python train.py --n_kv_head=8 --d_mlp=1024 --norm_place="pre"
MLP neurons of a small language model. Each row is named by its layer, matrix (up: input weights) and neuron, and shows model dimensions 64-159. Each number is 500 + 25 x the weight over its row's rms, rounded and kept within 0 to 999. Numbers have three digits each.
After each neuron's rows, "fires on" lists the tokens most often at its 100 highest values on Wikipedia text that the model never trained on. A number after a token or word is its count.

L6.up883:464492515499488484498500524490504497483502505480491534501449498555540488492507473502529478501516483497487531509543487513515480477480494540475505522527495573515478539528495492459492451495492494508520515503494489516497511486539532504484489523507505491505465557507526530512488463453481492478
fires on: " ex" 33, " Ex" 18, " by" 18, " the" 6, " im" 5, " for" 5

L8.up583:468488466470474545506519499488516495538502496500519499487521508513542466504528527502478499509517492482483528500466559486530460470530476491476522487481548504511455509491504529535478512495515503488458510492485546518500486485542494522492491474492493523489532525506488538501449482542506546539
fires on: " =" 33, "id" 8, "ess" 7, "ill" 7, " v" 5, " ==" 4

L6.up894:506489445519502515483516485487562525499522479501537493533492475463485504503479516520484493481497450449526526495492561483505491461455482486440512436555475544477487519484526495524486519471535525500528495486512475465493492515481489510491434486494480557502506507491512490492535484513547495531
fires on: " at" 57, "hed" 8, "c" 7, "'" 7, " won" 4

L2.up394:489472508549514520501470478465487515527513473496451543474529480532509494535478499511506491528480519502546500488541500474522531504511468507518549499478486531527495501507500512532490485448523486528518507497518491524484474454525546521487499479493496471519473492488493505505531520529501439515
fires on: "ly" 38, "ed" 21, "ely" 15, "med" 5, "ited" 4, "ated" 4

L7.up761:480532495470496475462488523505472546510531496433490577463503436530503471541479476485529502489457473480552478520506525507530521503510478535502516481536464513517502484518471480493495535474558520503540480485524500468501542485499528527490498489494508479479496513460536511499516527513523493452
fires on: " M" 72, "m" 5

L8.up286:501480480572474488456458535512524563515516490504464503479525465468490523476455477496512503511516551510511499483530516521485541498502512536487475491503490456475516519515474486443513502528556483471463486491481500518472497511531479548462461510517499551498499539516529519484494493487511521536
fires on: "%" 14, "F" 11, " Act" 10, "ens" 10, " pop" 5

L7.up623:500474460502504536474512491509480459506449453519481502548498520509549531521522501492472480491506512517507501509468515521477496521502520469506484468553471517469501519522445470506501496504520518511537508515532506476506470534538539497526499479512562521519512480515505501512516519475480496500
fires on: "i" 100

L6.up636:502526488486494482497498494510545573508437494469461528492526530499485505533489460476485486520479522447502525530498549514528504498541483507521550487515521502507478469521485505522518533475497478524480492500437519494500545464487509529506455473473479499505505519475522503527483504465533423451
fires on: " " 50, "ist" 21, "m" 4

L2.up810:468481503515444525483502444508483508517488462460520517478525523494459532483459505493522517468496511478520503484501499494481512507534535502451514503484451512526488527512490466485524479505514510515492488502515474500456492528511509532528501521496538514526513506464499496536509490533555495473
fires on: "\n" 17, "ob" 13, "it" 12, "ev" 10

L2.up537:520477491488507517541501534475538462476482511457512502470514493537496498510523489557480506485458478514499477466533476495571544480509506490450546487492492529515471499502469509481484531499518517524484510493525511475486492467505506519474496487509505527496500541499509505509509492525573529520
fires on: "ol" 20, "vel" 9, "ill" 9, "ñ" 8, " Aust" 8, "ound" 5

L2.up966:526488510543506506486509503515489509499489463502459512488505463477470495517479492524480497526508486477512518506537518479519484524499523515504513523544525513550466462507497468516465512501528481521478498480486485492441504476567520525497511499498485467541521481469518495489493473511489484526
fires on: "on" 18, "an" 15, "ent" 8, "ely" 7, "ly" 6

L6.up681:509505497465489534483499523467509503500485487514510511496484451536535473530472493497469491517528468507511539475516494546498529504498481481514491466532467493464495500495491545463528490496532485503488494514507535519528523548543548495505453467503530484521481472462512549490489530507498481507
fires on: " M" 62, " m" 23, "m" 10

L7.up279:500477481502501524498513519497505486476512464488473521506513454482505526476504494494479455486498484515464496518487500474471517555500501475535505495534510493539513541497531578549484514500489535475466512497478455481504463507488487547532487495478475500460539530522515475496483509539448511486
fires on: " Ch" 52, "." 10, "W" 7, "mer" 5, "u" 5

L2.up634:526476498481504498529493466457513453498504465523472508467496537537547486503493485496491463505499480490535497467532503433511504505515491475502505480499471498531458550511508493482526477502537523481503513501499486502499517565512503507476504478506500498493503496503532468526550508504528482490
fires on: " con" 31, " ex" 19, " im" 13, " Con" 9, " Ex" 7, " " 5

L6.up73:487542424501508513466484451496581509495479466488526522500520518488499523436497538497518479494467484504493515509484517470498526489505518458481521520517460564491460521523482465500483512507481474508535553498512443496527488501484473550506471485486547503531525541521519501476504507515483515476
fires on: "c" 31, "s" 15, " at" 12, "ial" 6, "ual" 5, "ular" 4

L7.up149:439454483513469520526500524512549488485509488509498497526522483502519513465509481490526517542520470511498563484513502482493472509479525541453528530540480507517456525492492525492477480519489532471473512518470442500501524528510539490514494482489546513496511505534500483519451509471448459487
fires on: " cons" 20, " pro" 18, " ex" 14, " Ex" 8, " res" 6, " cont" 4

L8.up262:501518499533528524514516525485468488514434500496475487552532497467473528504494498478489518485555499519486500504512505468494509510517507477470499494478520495506459478501453485534503521461512516470484485539488495513517519536509514539530538468495461541554508541502470483502518521461500496544
fires on: " W" 22, "ill" 18, "and" 14, "ight" 7, " Air" 4

L6.up43:512527493518558534527476490540549481517487532465521551572452480535468537482495484495494534525465503482446538458479491521534511507519465517501528516508530496534489519505477482495483472475505505507541529470476519497500514499503531492518522493496523501546506478480500483480562458516476472492
fires on: "ly" 16, " re" 11, "urn" 6, " then" 6, "owever" 6, "ever" 5

L6.up753:505514483522521483497527496500497494528519515479482482471463507495494516498514489530483525488502471496485534534486476481525435526509561480501467474532524547543479523521492444530458460449510505501522577469490521506471489507562507494447466461542463489490489481521505505479492519505514494508
fires on: " O" 16, "ro" 15, "a" 13, " pro" 12, " o" 7, "i" 7

L6.up180:470494453478496472528517497534471511508485501493480570467474466530525453481544474504528546511495520468498486540487540465456498525505447499492506515509528548516494487560486485515514485521533503468519457485451502473510519491487498492496501498526461484486506508505473486513499527527509505502
fires on: "ail" 20, " comm" 11, "m" 11, "ary" 8, "ard" 6, " Comm" 6

L8.up182:475484512494497476494479518473519498499525478508482558503473489476514516554515507492539488480455499480538494506513472498483493518502476509513483503503470518510497452511490518502523533483539503492473501467496532478495492520484495524504546525506474546498489510474509524494496505518481498534
fires on: " sp" 28, " dec" 22, "et" 9, "m" 4, "est" 4

L8.up647:499510492475518498515498451494490493523469520469452471485509496490530498512469495533509477497530527463473515494546492545528543470480510583462524515508465522513484474542452494497504544493505499486465524509531535428496540456526472535510496497509503503513504542455533497502444550536501506502
fires on: " J" 34, " direct" 6, " j" 6, "iz" 6, " writ" 5

L8.up768:477443497482513488496503460483509504511457478475504487509450460498527483470498485528479485517500477460524502501462517525498528514498478483494503483521486538482490517546502446487505470489475482485493494504499498465521521560552511496543475538512497495499493514506510461441518490493535471501
fires on: " in" 18, "i" 14, "om" 8, " is" 7, "on" 6

L7.up854:527491490500514515527518523492475482501494451539467472504543487519504551474508483532469524519490522503488572536482508472519507509486532496524498507503443491494484460523495512495511529488528539502543511517530494467512529493520514488509481493527533531498486490502478523469541508551500483481
fires on: "o" 19, "an" 8, "ene" 7, "i" 6, "ana" 5, "en" 5

L2.up61:527495489522473550454510516515447474496501424507452470464501497526544525451513513494493463540466505501514517508532511515500435459507513518527497479489506502518510507482493528494502500504516470476520484508473498536448529491530429500531517453487566497497498509516518502519495492508510481520
fires on: "and" 39, " only" 14, "ill" 10, "ad" 9, "ast" 7, "d" 7

L7.up33:534510529518509524441512511456520501490503475511507523471427493515502492483501544494482522551533484478553496490540521509504558499511488502496473480488450503504502462464510511482534532481515491517513532505450516488527456490516508495505516489481489521492498483509512552520481459469471452494
fires on: " n" 27, " h" 15, "il" 14, " m" 9, "in" 6

L2.up719:518498490509485541484485514490502496490475490462550507511526505503494485517576490516500483502478495491527516490501532466486502486535512534530545553510516482517484466493502455514555503473492518531460513479517518460465513486511476504451497516489543480500476469498504517472488488476470511490
fires on: "ly" 39, " Sy" 17, "y" 17, "ely" 16, "ently" 5

L7.up308:505497461472497520457489476452497486548461485472506470470480492501499493552504469478476505501529477470493520491500514466475501498484484517507472536554520498483471471505483540527476541496501485530497497484546530526546497543530542497494486508502527536549523505499512469483537487487485462480
fires on: " W" 33, " with" 23, "ith" 12, " re" 9, " M" 9, " \"" 5

L6.up578:507512517517502483482529485491531516505503439528546523476517526549539498421485480490514441513495517499500498459489545500485499488484480538427506462496433497511502465474503505480480473496527486469518545481469503501495495493483476437534447550535513535508507527527469504496504506521498487497
fires on: " ch" 15, " Ch" 14, "ell" 13, "ch" 10, " w" 7, "x" 5

L2.up301:504500492510502515462453524508533523506523484507500527545502481498520531475497511495486515548477554452526473491446493510512488553483502520531490510467497480490518505510491482527542546496466478444457509564500496473514513522509493464507522475480529491515515491496509509513449507503512476463
fires on: " |" 36, "ed" 25, "1" 7, "d" 5

L2.up209:512510476467525491492487482474541483504498476491483502461484467545525496500563500565506452576482444500490481497518527477529530494483502479494514453500505505492486481519528490477497503477516498504470512529486501474530484515533489527502533413496521523475477556490512498557563523466512511503
fires on: " con" 42, "ol" 38, " Con" 13

L8.up239:507502508438481456517513469473515493492497479487534549466492445522534509502534493496534474492506499477467491489485515536521462525461470530479491505525505552490472513498504458505507472490509453497490534497515483481535508543495522497526463479468485479514478509486511472473482503502478448475
fires on: " in" 23, " ad" 12, " is" 12, "m" 7, " m" 6, "em" 5

L6.up163:498528487467507482499489548490488471500471504459492502495517464490528524500484503517510457478491481501479511527509513494500457519458513500494555478555468536519472466494472535506501543510493548501465484508525492475481492494489511499495472499507479511507490504528528488498520508488445528509
fires on: " b" 21, " Ch" 13, "u" 12, "ur" 9, " gu" 5, "and" 5

L8.up466:466487502501488466490515529506525519526499495508502506464497487537546530494507474474554504514492515509561506484446548543478476496524511511481514473493468515473484506519498484488494524463456458512493479480477490508534473502547497537495491519490494508507466492493490585492542470481508503501
fires on: "att" 12, "t" 12, "y" 10, "s" 8, "os" 5, "p" 5

L7.up643:471483489480492454507499535524494516479463471509521502488514475485552489488532453500500494553472522450524524493460542530539489454506479550474484503513485497519484513532482542504518489516503501556522468465518468473491488474532498523473459533484517502467472508507526492507508529510434468509
fires on: "er" 36, "ist" 13, "." 12, "s" 12, "t" 9, " of" 6

L7.up693:513474497453469479500479565500490506471517475502529545499527465528553479472519481512559498485485534474506544440494545498527523529513482465480566502482479464480469518523499466535479523473550511511518498484511497486517490539491505490475496461479487493505476514483488513480489560473474490482
fires on: "f" 17, " M" 10, " Mc" 9, "t" 9, "ff" 6

L2.up181:509506488481494513483470478518467512501512500470485510517544481503475532528510451496508497491475562461478496473491492488499485502476493485547463465484497468480471542511461523473585507512495474474490540515526507439529508514534513489487506509471571504538499487530516507507463494495507474477
fires on: " |" 71, "1" 8, "o" 5, " " 4, " in" 4

L6.up257:513481476488487520494508555484513477495498465469508517524468511489537496446496506511503507488506471479532485510535543517463517495532445508464528474480458480476525467500509500507461521496520479469470480507492530490492543461506473536542491486501535516523471476485508462501501531535540487512
fires on: "ed" 18, "ast" 9, "g" 9, "ch" 7, "and" 7, "ant" 6

L8.up643:484485499490487481504476518481526511501510458494507493516503464536559494465560448503516484529463507498539548483499512521494482510518499524484516521477493531509490505488497489526508483492494529528473494467456510454503502523478485496528490506512558520465549538501490476518473481505487521524
fires on: " c" 51, " ch" 20, " Ch" 13

L8.up860:507510480540484492485528489481460459508524525528495467494508491516516459538572515540486492448526469454490497531492489510518478468525528445516526496516498534517470517481524455546512492502501495505513513480488523503507457480504468505495494540527485492508496502522479524502553475465481515467
fires on: " O" 32, " " 17, "id" 9, " o" 9, "2" 7, "e" 6

L2.up59:499477503519485506494514495482493530483468489456487540492476501500528529467495504522480463467490500499514505511480492502494520497479497509552541515512503490502503484482447519567501473507501497536469546523456481521533512500540496513509494496507502494497512562521498507449474531494513504524
fires on: "est" 20, "ust" 11, "ail" 10, "r" 8, "-" 5, "ap" 5

L2.up160:513513447504451476500521539507477478490485511442501499453485510473523575480467465494481484454480488470457522477533540487515483499509501534473481520507519483534502537490471481509462518503505535559488466493484520440473492481504527485500495500471480488510501512476521483547463477495509495540
fires on: " War" 19, "r" 14, " Championship" 13, "pis" 9, " Dr" 9

L8.up409:497523508508489504439521513506483486469518457536487519507478499546526519518532436492523468476491495509531512479506520454529487446515477508495472486467487519473496543535473485498530485480545502516484534438483506485498540502527490521532485472473517509513493539551515519471501485520528499499
fires on: " M" 26, "in" 11, "ir" 9, "ic" 8, "n" 6, "er" 6

L6.up347:526530500552463513484512542490525489476479532497521468501487461501526489496486475509513513482514525475503509466467488502489498476547543497485520495519435524523484533527459534498486485515468508553519493498472513481536524467521477539506480531486524538473462513507542484501486482504498443502
fires on: "s" 22, "es" 8, "ives" 6, "ice" 5, " M" 5, "er" 4

L8.up294:488486495514521456441537514503498491505478492485494488465506475532504488519520480516505506509487546482517524459485521486540454511502524487506501504543496555478474525516458484513467513526512500537512515451475553471485526499501447494471473501481514522525502513510524492537500532494532516477
fires on: "ir" 28, "ig" 15, "it" 6, " " 5, "g" 4, "n" 4

L8.up14:518510480541527557497487499489477526474494508485513492495525492513507455536528531503474522522514470473492536475448512496549463540539524485501498515535483497534503501513492532524484484518458521473486523514488541541474496512536506502552468473469491493521542471544503539546510488527482509550
fires on: " G" 18, " can" 11, "ess" 8, "id" 8, " t" 8, "oc" 8